Weights of a small GPT-style language model, trained from scratch on English Wikipedia.
Architecture: rotary positions, biases.
MLP neurons of a small language model. Each row is named by its layer, matrix (up: input weights) and neuron, and shows model dimensions 0-95. Each number is 128 + 24 x the weight over its row's rms, rounded and kept within 0 to 255. Numbers have three digits each.
Before each neuron's rows, "fires after" lists the tokens most often just before its 100 highest values on Wikipedia text that the model never trained on. A number after a token or word is its count.

fires after: "–" 36, " (" 31, "-" 17
L3.up80:070113139143087160123116137104117128116123117138170168133136135158125124139157110145118150084115149113143140092128077130111126112177085134114154132096126155100103132113139146162116124119173120137094117161136127120135139124122125149143142179171099118119130120176118099164124151144130158121

fires after: "-" 42, "–" 18
L7.up501:128106126091122097148120176122180157159135060144087095122138172138124108095117106132101143107131127136094175125153172114122142123152169148137174147158109163141100132130148126123111133167138112112096125150125109114123120115130112110113114109163156132121119089150117122152152116143155112087

fires after: "," 22, " July" 14, " January" 8, " March" 8, " September" 7
L4.up394:119144122126097153116110138134145118139109146132154146123104148134099144118113114141117117166112141154116129107179085093155120167158130133135112124171174169146103108116153113141122133156117140125126116088158101155106170137139113115149131137090146121137150140138129136155118119136112101090

fires after: " |" 62, "s" 4
L4.up496:148141100133097119159130076089107108103172161170182138157092114120120133116125151152118141141108129103129123149167109102134105109165095153115154115119100134132104168082112105102140129129121140140118142108105132148077085116155106117112123158137130146118079133167135149167144137139115141123

fires after: " (" 44, "-" 22, " \"" 16, "–" 7
L3.up217:139130125098150152110134143130103165136102181118160134111141108131189126154119149148125113157093132170123107088113104127103138126137131111175115081175129097141084132108131141120150160126124124131125064110133147086115121097131085125145116120141173117139074087140121148140172126170149145122

fires after: "\n" 95, "-" 5
L3.up487:127085100146133126133146128137117168139169115152114115105108154086139152145161132150115138111104117116121136104186159147172136124128117139110163106132094156112130172139099125156163127117125140129165147159091147159130125140158156168126153089143144139161079096121111152144100100140147170126

fires after: "\n" 26, " (" 8, " W" 6, "  " 6, " Team" 6, "-" 4
L3.up221:164138143116102159142107125100146139180099100147094151118122117071119138095107130161179124105117149098110131085141155095170111098157113101126147125118168142100143141128107111121132130157149123106095166133133116148106113128120152154176101141108135129099072122123127141085114114120148149094

fires after: " the" 15, " a" 14, " The" 12, "s" 7, " A" 5, " an" 5
L7.up141:130192089132127136139161097122115149125154155099125128143125105131136105164163183104134118100106111177106094101128122137101137120151131131099138160184120194140133126091159082107137127156095094132084111115152125079148156146142127106139132108106123155123174128185154128127122093111094128120

fires after: " (" 20, "–" 12, " 1" 8, " Pos" 7, " 13" 6, " 6" 5
L3.up449:107134097113092120118113113112126111109091152131050134101144118089149157112139128124129129105133134090120113120134120122122140162149108186081158100144128125151108122157147131185126151140171126123134110133098155145086091116124129146125089128118118156128163138154107114156138122103142127106

fires after: " (" 80, "–" 5
L4.up217:111157130101124149120152131129071073124162134151153141173141113104118167118155125178140128114109124110156161110124154141099108128133113134160172146148148124106156102156108119160107125147147155146100110155086143151131126104139139118118112178106129144104110135150088155146100114111136121139

fires after: "." 47, " (" 11, "{" 10, " ." 9, " \"" 6
L3.up279:140129128133119132119135141143117099142169097136135110167109131125152145108143141128116112131145142123136167101134102121110115087115155091154092085121124134134155132141114099110177124117153169111091137126106122094127091122117163140123124111156167141102103147124115115112163125188087136119

fires after: " |" 45, " (" 5
L4.up97:123123118089125145158123112196129123145109150132122148130114135113120189131100092146124134117109130105146164091130112094131099144144097100163089136158097104144122067126151116102099173139122108124151119136109126118146102128131129153138116159101108130100129147126161093082120110079147106124

fires after: "." 27, "," 12, " of" 11, "\n\n" 9, "=" 9, "\n" 4
L7.up303:125146118149109139155169112153137128159142130087150167152104089152148148135148176114164159178089120137098136147160126154141123132137093110109117108172153085094128114151142113180139117117093120144137126145149125110114171111148100050143119111127167125147177145118131122139142163101140183091

fires after: " W" 17, " G" 11, "M" 10, " j" 9, " O" 9, "J" 5
L3.up501:089079136119109068135109127135150135188151119133156146131120102100115117105096166121118156137103116136131169088152128150112136096149135157125108123135147149111133159136143147101146116124116141175150122090118118125154143133170102133124108051121188136098155110168158134131118076198134146151

fires after: "\n" 24, "=" 9, "|" 8, "W" 7, "\n\n" 6, "″" 6
L3.up270:140094115110173164117097147121142130116112123113134148149161108123136133143129121128110162095113146179143108092085143100144150068104146095145164120089146128142066138157118099170109101131147179117173131135098131075139120100149108149118181124107105142146110094115104152125098127144132112119

fires after: "," 91
L4.up144:121156152135087139165085139146143122107135141112128112160185114137155174100093152160109101131102096127098122152138108143116121157180092122137121092163137153161114146125120148152135114110122170098119122116131106116173127123162123146169122104113115120118135116132103130099125115133164146116

fires after: "." 29, " |" 18, "|" 12, " f" 6, "\n\n" 5, "di" 4
L4.up382:131133141167142142134129109160107117154143129121179124151111136110134092081087100144087138141146143162118142117128126114130103109127074141167095129164138118141135143134147068130137116131109124126150137109151140103125148127161094141130130093081109139091114066130150116157133139147104103135

fires after: "\n\n" 100
L3.up316:139185157128145124129133144117160166125110130106132106174126097143152138122089101129145110104128166134144136138153166158092126160144121127132146084135191139131054137104138124133147096153143127117148122127115137159114126129126108081094103106143138118170159090106084118149144125117123119104

fires after: "-" 56, "|" 30
L3.up476:117112123121155109123151131126123094116153146148150126154134125140108124115146147112092179084134117104123153132091134125081127063132114102141131104136168128126140121175088100103164137118136190128108084135113147115132133130148188120132150109151114129139106142086198121117137114136103131119

fires after: " |" 33, " All" 7, ":" 6, "," 6, " 1994" 5
L7.up397:137124150105139125142119136154150114146162174121100128144123142113114146108131105180139135131123096136141131164147099144136144158130121129171115102116160148153108125113141092120152088130106173143164140094146120131135131138142167094093131096117160159149101150075156139136135146150135081127

fires after: "\n\n" 60, "\n" 15, "  " 9, "2" 4
L3.up49:129117121145096103088091118114130146137142189127138129112134135138125155171136169131166156108123134129087151138144165121069094096121152136134121084139127107096134179145111120141147109162085153124126104134126153111103093075127120119129120121122106129154111123144127140122121181128104130135

fires after: " |" 89
L4.up306:157132117127140145136130160140126113165126135143133167156070127097149112161109181157079144133136105165181137140123158107128104094083100129153096095148110109123118153125149100117134129119187117153157144156144138137121112118125116138125179162144114139098112130127144144129154109123113110119

fires after: " |" 32, " (" 17, "|" 7, " /" 5
L4.up227:093150098157145168122113118091132125161151114089137134147143149097078158114137086128137139140114137149165151078144125098144110123147140096109110135139164150173121108115120108129110156103157139122121147164163123118125112173117102130173187163153124127169084142120121125114125096138134084117

fires after: " |" 62, "," 10, " was" 6
L4.up383:119079106118141137154130137143137155103121139076149158102131102096111125152109132135138133123067142147168116123151121120102106100155071080106179142113086150106118158188093096158139129130178145090127141125119122095150081113158121126126167105143155143151147123130101102146112070163101161098

fires after: "\n" 33, "|" 21, " |" 16, "−" 8, " (" 6, "+" 6
L7.up436:163137120112148168093172157132149106124139110109113107141136145165130104101122077124100141141089070161143143138100101116104125136144134112138135139141121151121148107180086092087114169146141137113131123158166122154192137116159146102128116108061135119128118121155161144117095166120116146122

fires after: " \"" 29, " (" 27, "-" 6, " Low" 5, "—" 4
L3.up387:129128128108153143090078164109133088157133151137112108112151144127114152126103121138114099138145147139128144106160103123128102181112114145114107125146130145124081134129133123106203084098126102081123114158111167132148152128146113153113098142117154158114115116100193110120080156135130121129

fires after: " (" 41, "," 8, " $" 5, " River" 4, "{" 4
L3.up375:073154129158099166162101134128126149137114122127157143108136127147142153119088143112139118070103188152098174109129138121084128156113101088104153132120172157132120107118149151149138183134127110103147128137131122123159138106162108156068069117141151136140072135172124158141115105106150131099

fires after: "," 36, "ate" 7, "–" 4, " bra" 4
L4.up67:117141103147134104148056136146136161081138118098105127144091102121087172138126115170111095123128100102133116125101143118134127133171129136098124103146145120152136152136112140099109093133092168078107105098141147155111130117111163137159120116132142131151100100191116133152140155166135124169

fires after: " (" 45, " \"" 17, "\n\n" 9, "-" 7, "—" 4
L3.up158:074136112153137152157140145128078122130127125118122122114127097119132144085137118123145102125109119135133152116146103121095185113125122111129112057124125137136128131107113137122099134150168131097118106122122148104153135112130131132101083174133161145143138147126123128151130145139150129165

fires after: "-" 26, " (" 13, " \"" 5, " She" 4, " Re" 4
L3.up374:098148148140138162172152131152079132177117101186125141138136100151157110125128126167131124108170115115132128123120137151124131131137148097115119111116112158135123131137139103147147118107129080148144138114133133058112097101165123113137132116121108136105125112125084140101135125123101153130

fires after: "," 24, "s" 10, " and" 6, "/" 5, "a" 5
L4.up147:110149171104113061153133123119139111124122158100131132152126091133131178140090073122191140103104100099119144125099156189117146141129120122117100129125137114093133152109157094140179139133122141126099113098126126125098117065123098143144077107135120099081077136122117137120130146125132129118

fires after: "-" 87, "\n" 6
L3.up113:121140138168101125142135093104134131125087134158076136158150089114118132127103129163102102187130132139107128099175083104085121119158133133150095118123097110139094119172125150110125082129173104102134103117149141084139121111136174121058139135108160128121105127186101132114143149143142126125

fires after: " 3" 17, " 4" 16, " 5" 10, " 2" 6, " 1" 6, " 8" 5
L3.up161:126159178096108106104121130154125141130123145161110109132126156132089108102123154155097136131114121125128131117089123172124120129084123140168135113135156124139172128133119144174137149148114107136107090133127175129139128160152105106089157134084104114145165107109120114138130130123136150114

fires after: " his" 33, "s" 12, " her" 6, " a" 6
L4.up381:094117104088155089141084133155138129122135136166138161133140126088157116102142148102109101096100140094120152121149133114107084122100135120121104165134118142156141081095137121105138131155097093104124122134145113126158172147143126172132115108137085136178126092116091093118141066150116142118

fires after: " in" 45, "," 10, " of" 7, " |" 7, ";" 5, ":" 4
L4.up83:107112119134182114168104129119158136163119178122140189151092133104095126133137143118121064088152127109117144135152120146137147168155137099131102090124152144147138122140083151133143130137156107119157163138113142119168132106157057106147088149101108129114126104124093127109125113155132109137

fires after: "–" 20, "-" 20, " April" 9, " February" 4
L7.up376:120130148114131118110123132124145139158135089103152131124142130115122123147091130108115102082139099121112153094131126110101110152142124113129161136139082141082124131082159075094098135109116181140145130113169136163104149142159119123070129111141136149110138110106160141160128149115140115137

fires after: " 1" 19, " 978" 9, "3" 8, " 2" 8, "1" 6
L3.up336:137131148133159128117130155147105114121119084165111164152116113116088076114102174107134119135120113118117110120088108147142099102124135149147130094111125125105129152118139135135186187161125135127156124131107142143143163092118084146115096169118119112154104144107122109133107124135107119116

fires after: "-" 100
L3.up567:087132132144166101094138137101164133134151092107134128169141120093135133093121105108102096148117120133119123123146109133130147098147096097120143135132161145142145153182091128175160083168178116110122135140138089134107089078133148154093151104090137134156108101102125130123117109143120152109

fires after: "=" 59, " |" 20, ":" 7, "." 6
L4.up323:160123125155115105125085129138121127155135150175113140166074141119092097165119124143128147127141095080125142147127120088117127092162150103180129106133122188122147149095119113144107111110135094159139135112158193145102131161115136106108094141142207106085151115112109129123139148132115112144

fires after: "-" 20, "." 19, "–" 17, " (" 6, "/" 5
L7.up149:122136145105112163171094112154107144123091105177133121111108124124145128070146144139145122091122149086124176103132095142105141152134166088115133116098125129099155156123132144162117134108144068117155119125145098133139147106151131116139090112138090159144125136088103133070127128167150129124

fires after: "–" 24, " (" 20, "-" 8, "  " 7, " Mau" 4, " tri" 4
L3.up307:104167119090106158179134122147116092161152116147127111146098087125176145126119140141111168096108134115153147124136114137105094099104112116164149084150168153115140154144112137108095122097123135073126144147125132142167132111130157122097115111170153112165129115161069105137133133106138141104

fires after: "-" 39, ")" 7, "d" 5
L3.up170:106116132147137140120159122162128111152112159137134087166129115132164166084122142112152089141131160127131196119105114120142147124146121119157161108124132131157128155120135126126137119098151109137096141131109159088092128125141123118093170096118205126119166149108115110137116143104136171139

fires after: " 0" 34, "0" 18, "2" 7, "1" 5, " 1" 4
L7.up558:157130154121151147138117133212122125112117168139110151149105148096129107161090109105168134153142092095149145137091170123100185097096111136138141101130102109116147128131145115121153141105137134112102092159166173117134125094120113095149143138112120113106100122072176112133160137115138096142

fires after: "\n\n" 36, "." 14, " imp" 5, "we" 4
L4.up277:108107096135138154112137130138128117164134172125120091139151099116136172109145106147125128125113144150084146113132116104153145149121114101112133099109129104115139126106129091142115132124083133174178175170120156126067112130155090157152105130146124144169119103103109091138136139136132141102

fires after: "." 20, " We" 13, " we" 5, "wh" 4, " Lo" 4, " Be" 4
L4.up258:134117101162163151122136122135103108134126166152123091104096100125131139155153144149104136083140136140099171115105099144113148109110108126150118103165121090110118139112127099188167119159128132082180125140137128138089127114137132069121134118156132117117150173117088139117126131095085134123

fires after: " the" 32, " (" 10, "." 9, "\n" 8, " more" 8, "\n\n" 7
L4.up152:109133137159102130143111149130127132144118112116141085125123097154110109096121127119150137124097118182104163110136113145123122112123148143135139105140118153151121133162082142115155139110110178116133135177172143166127101134136150143141133133083193132159105102146114063116127117153150128112

fires after: "born" 39, " March" 4, " January" 4, " 18" 4
L4.up441:095124102136138137136102106115113135111092150118090130155143112120156125135144169140132118120115153112154103149117109131146134153133143131136142105112153105128131058138189169089100130150085132129146161164125116143128136133124128135121153132109075113131153152137129084109134084163138161134

fires after: "-" 29, " (" 19, " \"" 10, "\n\n" 8, " un" 4
L3.up363:096123080124132173118129169117116169152106132107145124118148106154160109135116154150115133151081159109099146104135113104124158104111107100116091090143159128120156123151166134108140130138126094114204093126145104102133104085135111172107133089150165139113111154140131150176161117097119199134

fires after: " in" 57, "In" 8, " (" 5, " In" 5
L3.up388:119129134103070178122102115144153125118125132124145140103139112099106125154157136114152139104142145173139101131150136145071134115152165156133143133125105129137106083127112141191125097110145127098112131142149202136128116114129114155154129143138141140107093148156123115124123178099136138140

fires after: " (" 41, " place" 6, " 13" 5
L7.up122:137103139145138122132118116143139106110135120103124132178109119099132154131119078181136161112128169073151114086123157126146172150172135162120167152140142119142133098144130105146137124174148126128138117124074069109111087129150113135160105160104141118165119138142150147122134135075131133151

fires after: "," 25, "/" 10, " until" 7, "–" 5, " however" 4
L4.up463:123170119109118126156147126145125112140041129133159089130134129131097123093102139163137151083156121174137142133118098131190087126189121086141113095117111123121127136110123150107117127159120148102115186110106129183137122121152126139123137122103125135170132084112112169152114133152140122140

fires after: "\n" 100
L3.up0:153118135107120116123110134186095136119139122112168144115049152126140135132089121102147156131102135135146120104122085117103143131098144153127115118090146177125115150129141094101115130095137145132161145121094152143124203142167192137088141124114149138132103087123192115134119131160111149196

fires after: "\n" 100
L3.up431:123145102063131119111110105161096128103138134106155142115094114135158134159106139121155176100136147082144087128126133147135105110107126134091136114093141146141135137124124128125088107134130155125149163129150121129151147150135160144098103113129123146130132120064139129132133144139100177133

fires after: "  " 83, "R" 7
L3.up248:171149139127115092101124137125175133141148121086130154118093160152120113126122137141142113129098143175125138161106154155138107140128179105120135134165162126091144154137145123081143152145147122149135145116124150106143119128149135123149125083140082145161162181122112146141133107121101116157

fires after: " (" 21, "," 17, " in" 14, "–" 9, " to" 8
L3.up519:098129113108115123125144128086113106098157143098152115105085148140124172118125107141102133101074147135140106109159138109114108128142130124158124143133114135124108130138150147136119145111159149126132096068129163136110122107140105136115141179163116127118156149108109107181129169106114130097

fires after: " |" 22, "=" 15, " (" 15, "\n\n" 11, "|" 9, " \"" 8
L7.up342:126123140116119155127105122134129110127148125121178091156104120106185139127172114109098137158122158138099163109123147127096128085123121110113131120101134130122122141113153118135172082168123124145164171148123150164114127113120148108122137072119185111106152125090114057156148143093101118110

fires after: "." 51, " 1990" 5, ")" 4
L3.up213:083178096144099080102137090150085143110102131148131097130115144091137116119140120140125121117109170163134184121141175169117142150121140123117151103101132101095124114129131120150201126108167100127117122123116137126107155130153170127130122076140143096135099119124119133132138122126098176120

fires after: "," 22, " /" 17, " ." 15, " $" 9, "\n" 6
L3.up455:143135085131134123112074116145128140156120172165148143127099117091102174092115161117155066114129118134120144113121135087098132149138136118129101105139197117158155125063118139131159118199134111127110136156093122110097111151127116176135107139101129116122087147104122144104165116177108159152

fires after: "." 52, " 1990" 5, " to" 4
L3.up269:111142107151113128121129124123102163111080161097144098133113153138141149104159122138135129107143121130167149140131136137091140151130168146141131106157097109101164159155085090092120113118128123172124136134117127132085141131180129101129118137107111123106154150107114117125181121107115163142

fires after: " in" 26, "-" 19, " the" 16, " to" 9, " 2011" 4, "In" 4
L4.up508:137115134119143125131092134104137113136150176093109131121126162114111153122114128188162095145149121177131134130139132127158127089127163136112116053107109161156088131146145104100124138147117125137112140114118119096123124119137099065127139112093154084119114172125092112126139115138134091188

fires after: "." 64, "\n\n" 7, "," 5
L4.up420:139118151159130153090144114125094155137091180139133121096108138112118162093151146127083136135119087142142165103115125093136095148143159124088119131087159111081149153165084080151129136145111134165152117137100154158109066132163088090123130115149108141102132102127137153130166120125135127130

fires after: " a" 22, " No" 14, "-" 11, " |" 9, " the" 5, " Pos" 4
L7.up421:129156134131144126139113172133148144180116117151103100108117097158117134101101156118094135095145126124110128104103155131077123104104141159102143113163128149099128132129145062092161130144165102134133094174128134147089121133107118124087118146130152102144127156136157159103125115135132093067

fires after: "." 54, "s" 4
L3.up547:186125125128148113103106132151185155121134119129165126105145136156167137151115119122130097135145101140133135127121121140102098142136160110137098076101160144115097109118153112154124136131110137140140094136125133159132139157117119103156119129154127130154142108129074117125121106139121118082

fires after: " \"" 19, " (" 16, "\"" 11, " Ot" 10, " |" 8, "-" 5
L4.up520:127134136110163147096145124117166100119158111110137100112099140136178156142142123124124125134115165090107130146116167133133175147121104128165147085159158135088089123143130127149144141123118110091161145152164140171134098102109116150097181089138158127136135151117134124162140145112114168111

fires after: "," 63, " Jer" 5
L4.up547:085101167105133125105123131152130146104121133126124112172102146127124138130100137141123122177110098101144116097149111110126117151162123137133120101144151149139111167088148101123109149157100152096136123108135140121107114141113147165128111147110101126123110128194129123146146116099120124124

fires after: " (" 25, "\n\n" 18, "-" 16, "\n" 13, " \"" 13
L3.up42:180181113128130138088112126092128101108100153136076109149132143152137163135174124160111092118117148143115108123138130157123149134140141122166143105096085155127140119108168155144128097114077111115156102117139171121109110085136132110147150113138129150114161110148102096138109149098133116144

fires after: " (" 36, " Wi" 12, "(" 5, " Bo" 5, " what" 4
L3.up475:164129141123131149117057126108111149128113173138121124099104133103138166122135133158104081159124189092141120105118143089105080155122123131087093129150142125145142170131120136120136147120094122110122164144116122149126071133156114100145108140145170126117112127105125136149130144103103120170

fires after: "19" 23, " 18" 21, "born" 20, "18" 10, " in" 8
L3.up488:151101133140132150115097131118101152123141144124084155109125120094140119102139138148089142093150135116120120145150106098106159139165163170142137109112126097108115079102144153160118175147110133149122121177099156116095138069155139123092132132168090117131128112197149106167119151143140094137

fires after: "." 67, " was" 7
L3.up228:176123116116121149112106138144171119144116107123138119097156141161149129138155135113135123174151148152114146118129121174110105124174130121116147060130122115092105124114112110157132132094113105113125143143138116175138099160147104099097139141167140156133115111115093107165154095110139164127

fires after: "-" 43, " exp" 7, " Fra" 6, " Al" 5
L3.up448:090125154088131117123148124146120110141125141148128152147151082123092143101105165146092141116145119125126167128124113150102120120150106101118136104110114116145112104110151125103101109119124116151162145156158139151106147147131120055152058114136108145110159109187111138128106068125165109162

fires after: " is" 17, " in" 8, "s" 8, " of" 7, " located" 7, " (" 5
L3.up100:131096109143102160150121116188135177095128128129095115153125133106146142110077128132141137107133109152090091104166078127138144143117095105157099142150116163137186150156113119118114156097119122121164139140132138144129102142180156135126144147113116107141074144132150133152077145132156106095

fires after: " |" 20, "-" 14, ":" 10, "|" 8, " E" 4
L7.up371:139118131103139102155100141089125135120128104139158091189123114102127148117076134141169101098114137136131116117140124126196152153117099107115102122122144177110143107106108078090142065141125102105122124123132099081121147142129172127157111185146146116130131134130132169123163147113179079099

fires after: " (" 18, "/" 11, " \"" 8, " 0" 8, " |" 6, " Apps" 5
L4.up483:136152120158118130138115182155120098153112144126113112157113128112116128157133101145097132118110132119114159141108122136097105124133148134147087117106129104153081099161158107175162151144161091153129100163133080151139122099104166137091070130104120112170133126144161067148119166087130131114

fires after: "," 42, ";" 14, " and" 13, " (" 5
L7.up53:116122127097109145118205138128123111159158144118158082122104160133158165084146124108142073160090165103165125119115153122164172161137150073118106128137102142124136167106097131124133073169129169102140116138146120164136143108118091126098101131083111091122121114120142148114163145130151110084

fires after: " on" 68, "On" 16, " On" 11
L4.up284:128095142093138101140100147149115146114117111174118099091151088075137125129141097178186143118100160119133134172146146123129099072137130127152132129107132126145146116097124118128112098111125163163143130101093135131103151150131105125174132112109154193142134114109126151146164137107105147180

fires after: " a" 25, " the" 13, " or" 13, " The" 7, " o" 6, " his" 4
L4.up24:092146118144099125121120142107105148101158138093105109125117146091154099139168142135159129121099134127131083101179148124119111119075146129152099087142089141142126174152163122167146158133130130123124133151144087119161142107105152116104124106114125127189110141129091112166175081147093137123

fires after: "\n" 64, "\n\n" 20, "2" 4, "1" 4, "3" 4
L4.up92:100109112144127133134128151113151154151116166150063122154132130132148101139146122131127137109134125160104149097149106145115115114144170122108112094134088133098126120145099132149162138113136138107163145124126169131146129123125119094109121090115121151111118132128104119121126125134121181166

fires after: "\n" 27, " can" 17, " co" 7, " dis" 4, " not" 4, "-" 4
L7.up454:127149111114113148142116140090124172171111133122143168134104132068107115108114114139104123129126153129114135102141156134150124069158100176047138102112091120157107205175145117125149139112193124143105090147101121116090152107095146092084145150152130118116179115142075142109118105117093112128

fires after: " |" 21, "." 14, "s" 12, "S" 7, "W" 5, " °" 4
L4.up373:140121111147136154123129146167094157150119102145144136107116141114160163121093142111084173140158117068126123135107125103147146094095131101137084068129110118106173101130107165126121156135111153101163158091134136103163092159124111164156150132104134161128094111110112138103120098170098123111

fires after: " is" 21, "-" 17, " was" 6, "us" 5, ")" 5
L3.up486:139092104103127120144142166167091084112118077103083173140154124104118133092098132119068147101104140140179116125143112109167099108135077101157147111131158132102093122138137137145133145115174088159105184132143101153112068145090138129160161118134111130153086151128147126102122127161149124093

fires after: " 0" 14, " al" 13, " the" 12, " D" 7, " pro" 5, " anti" 5
L3.up145:112138140158158106130119087142132158148126124130137149168116159111059128107158128142108091137113114132115141116108129143140140130158148179099128091131140104081120133126180094125142139114128157128116118134123098148122137098151113120155138145146119142138136152102133132184102114144142125119

fires after: "." 26, " Ja" 19, "na" 6, " Den" 4
L4.up558:129119185131123112142125190146139129143096126167128058159121125062145103082120151116130151122150114110102168107105124127089136104085140127162153060096149113125169158116145129139143153092123099089115109120144149151149107147146168118117111103140125147071093107106100158116173100153097148154

fires after: "\n" 57, " 9" 4, " 8" 4
L7.up330:161131136114153127104106137169136143087128136153117112169104129126153138120127152130156150116123132103121152117115100148147122103123096154073138123139122140110075140174152087152109153121128111065106120133086150145092145127150144103156174119116115184121147115142132165137126081126095148107

fires after: " |" 27, " (" 8, " age" 6, " votes" 5, "ates" 4
L4.up321:163146122149166177154131154141129085164173134125121093135105124081128139160148123142141160166157127089141132106135152130114115134118121103160126103133133102100138126110133112105150145114121123155121117134160116136111125116097149114082156160099144107113087132135114117153122067143099126123

fires after: "-" 46, " (" 8
L4.up85:113166165102098131103148160132123120149155144154145142121147133122154155156119113136107102074143118161121118148111121134097140149154122126175142095126172135136080122109128130087164096150120128093078129107132148135135086111117125141158100125093122159153084093125128140132152130146107157116

fires after: " $" 26, " of" 11, " /" 6, ":" 6, " (" 4, "11" 4
L4.up34:135116156123125166123118150171127136144143106158122153121113129155104131079115160131140057101136143165101139125135111129099150115119153126185119140097148125085146086117109131114134141155146133110130134138104126115138116161112113110119123114102135125145127103114136128100116134138114119130

fires after: " |" 49, "L" 22, " ph" 6
L4.up504:138146116121143136177140093140111128137143127144174119103121128062127073099115139094113148113160117176132155135106149123147135088126123163130151089124129134112122138144099138110148079190115120089138116134080088150126072104168116129144105122124162135118131146102098114123097090160129117132

fires after: "." 19, "\n\n" 15, " \"" 12, "/" 6
L4.up465:131151123138149131133149140087123112139125130130126134146116125151165165148185121114128121131093148116148126141139128146129144097119081106133128136120078121105114132148165105128112168137125120101177120120147186104172120114131101123112158153139159109182129137127132134128135138140076147150

fires after: ")" 27, " |" 24, " is" 5, "," 4
L7.up9:127116118174135118157114142133081108146124106107090114110092120108178138106140088119118128151160147118160130114144147121170122101160108136123172134119136108080174134136176084174158135166115111170083127088152127166134115180130141153141095126122122136137118170083101150136121159121115107098

fires after: "\n" 23, "-" 13, " un" 9, " C" 5, "s" 4
L7.up240:149168141137107147131121129161157124150119119125084108135138145114143205136088140101127124110161099071145118109108141114136112060174156106131121134138094173095132123121173135129083154150129104155144131129141128096103164135158161143116125113143134114122124086119129142149139150129118110128

fires after: "=" 59, "\n\n" 26, "Te" 4
L4.up431:110131132132139096103096152085127158140114123150139127155155155152164139144108184143160108088139146131161139104122138108138099101124132096130112128111100132148164126133126070176135147130064116097196133147141122116171089106107126175155125137098107118117118136141096136125139106142129150148

fires after: "-" 56, "|" 30, " |" 14
L4.up339:112121113155136124141185141120119081148099106143097150175122127136151112116145125106090140132104096145140099140121097091114176095112119122099134121107085108142128129126106110140114150119130149143110131147162126119108102116143153125120158114105156144106127118075109104131120097094120134161

fires after: "|" 53, "-" 47
L3.up308:145113161162139104118154111147161122113167127103107121156150120110093153125143128101062105075092135101176127115122139112101114070164154082143136115131120144152168149175132123144172131157147123136108137143128143119096107079141179079149147111157125120127129096149159079137137087075115115159

fires after: " W" 24, " Hu" 11, "J" 9, " Z" 6, " Q" 6
L4.up193:092156107103100139132146117079136122110145106171108092150203127097109139120103131133131106079126126108097156100153100101145122120140140149146101140105137131111124149119139161087145081142141151159144141126136133126132091143111115162128096131124182143178165167144149113141135063142129162149

fires after: " the" 15, " on" 14, " in" 9, " as" 7, " during" 7, "'" 6
L3.up321:121119158142111124171171153152096143137162117116154136136158144111147167121159124123181116155117152120116152144137129138135121087121071165160147111131119196110131142114079205135140148086098124121134105148138121134096151116134130112138114157117142166166164137136122110151145149117134132147

fires after: "=" 42, "\n\n" 7, "|" 6, "\n" 5, "y" 4
L4.up409:119138109171109148108097138110105133144108132162109123121080127086132099131107180142167126104097104149142113103104154125118136127130138122169144098133082116117147137186117168148158154112110132123172132117114152131158129150116138149100157114122135145147159108134143105141094117125124173146

fires after: "\n\n" 100
L3.up352:167118128121113132085142143145151140111128103062100093152118126139122179132153160138132131155125135153160122130158129181102117116142145128163112086127166164112085120141126104136118083141110108130131154111141148154105127125099127128094103076136168160121160101111096127151099148140118147120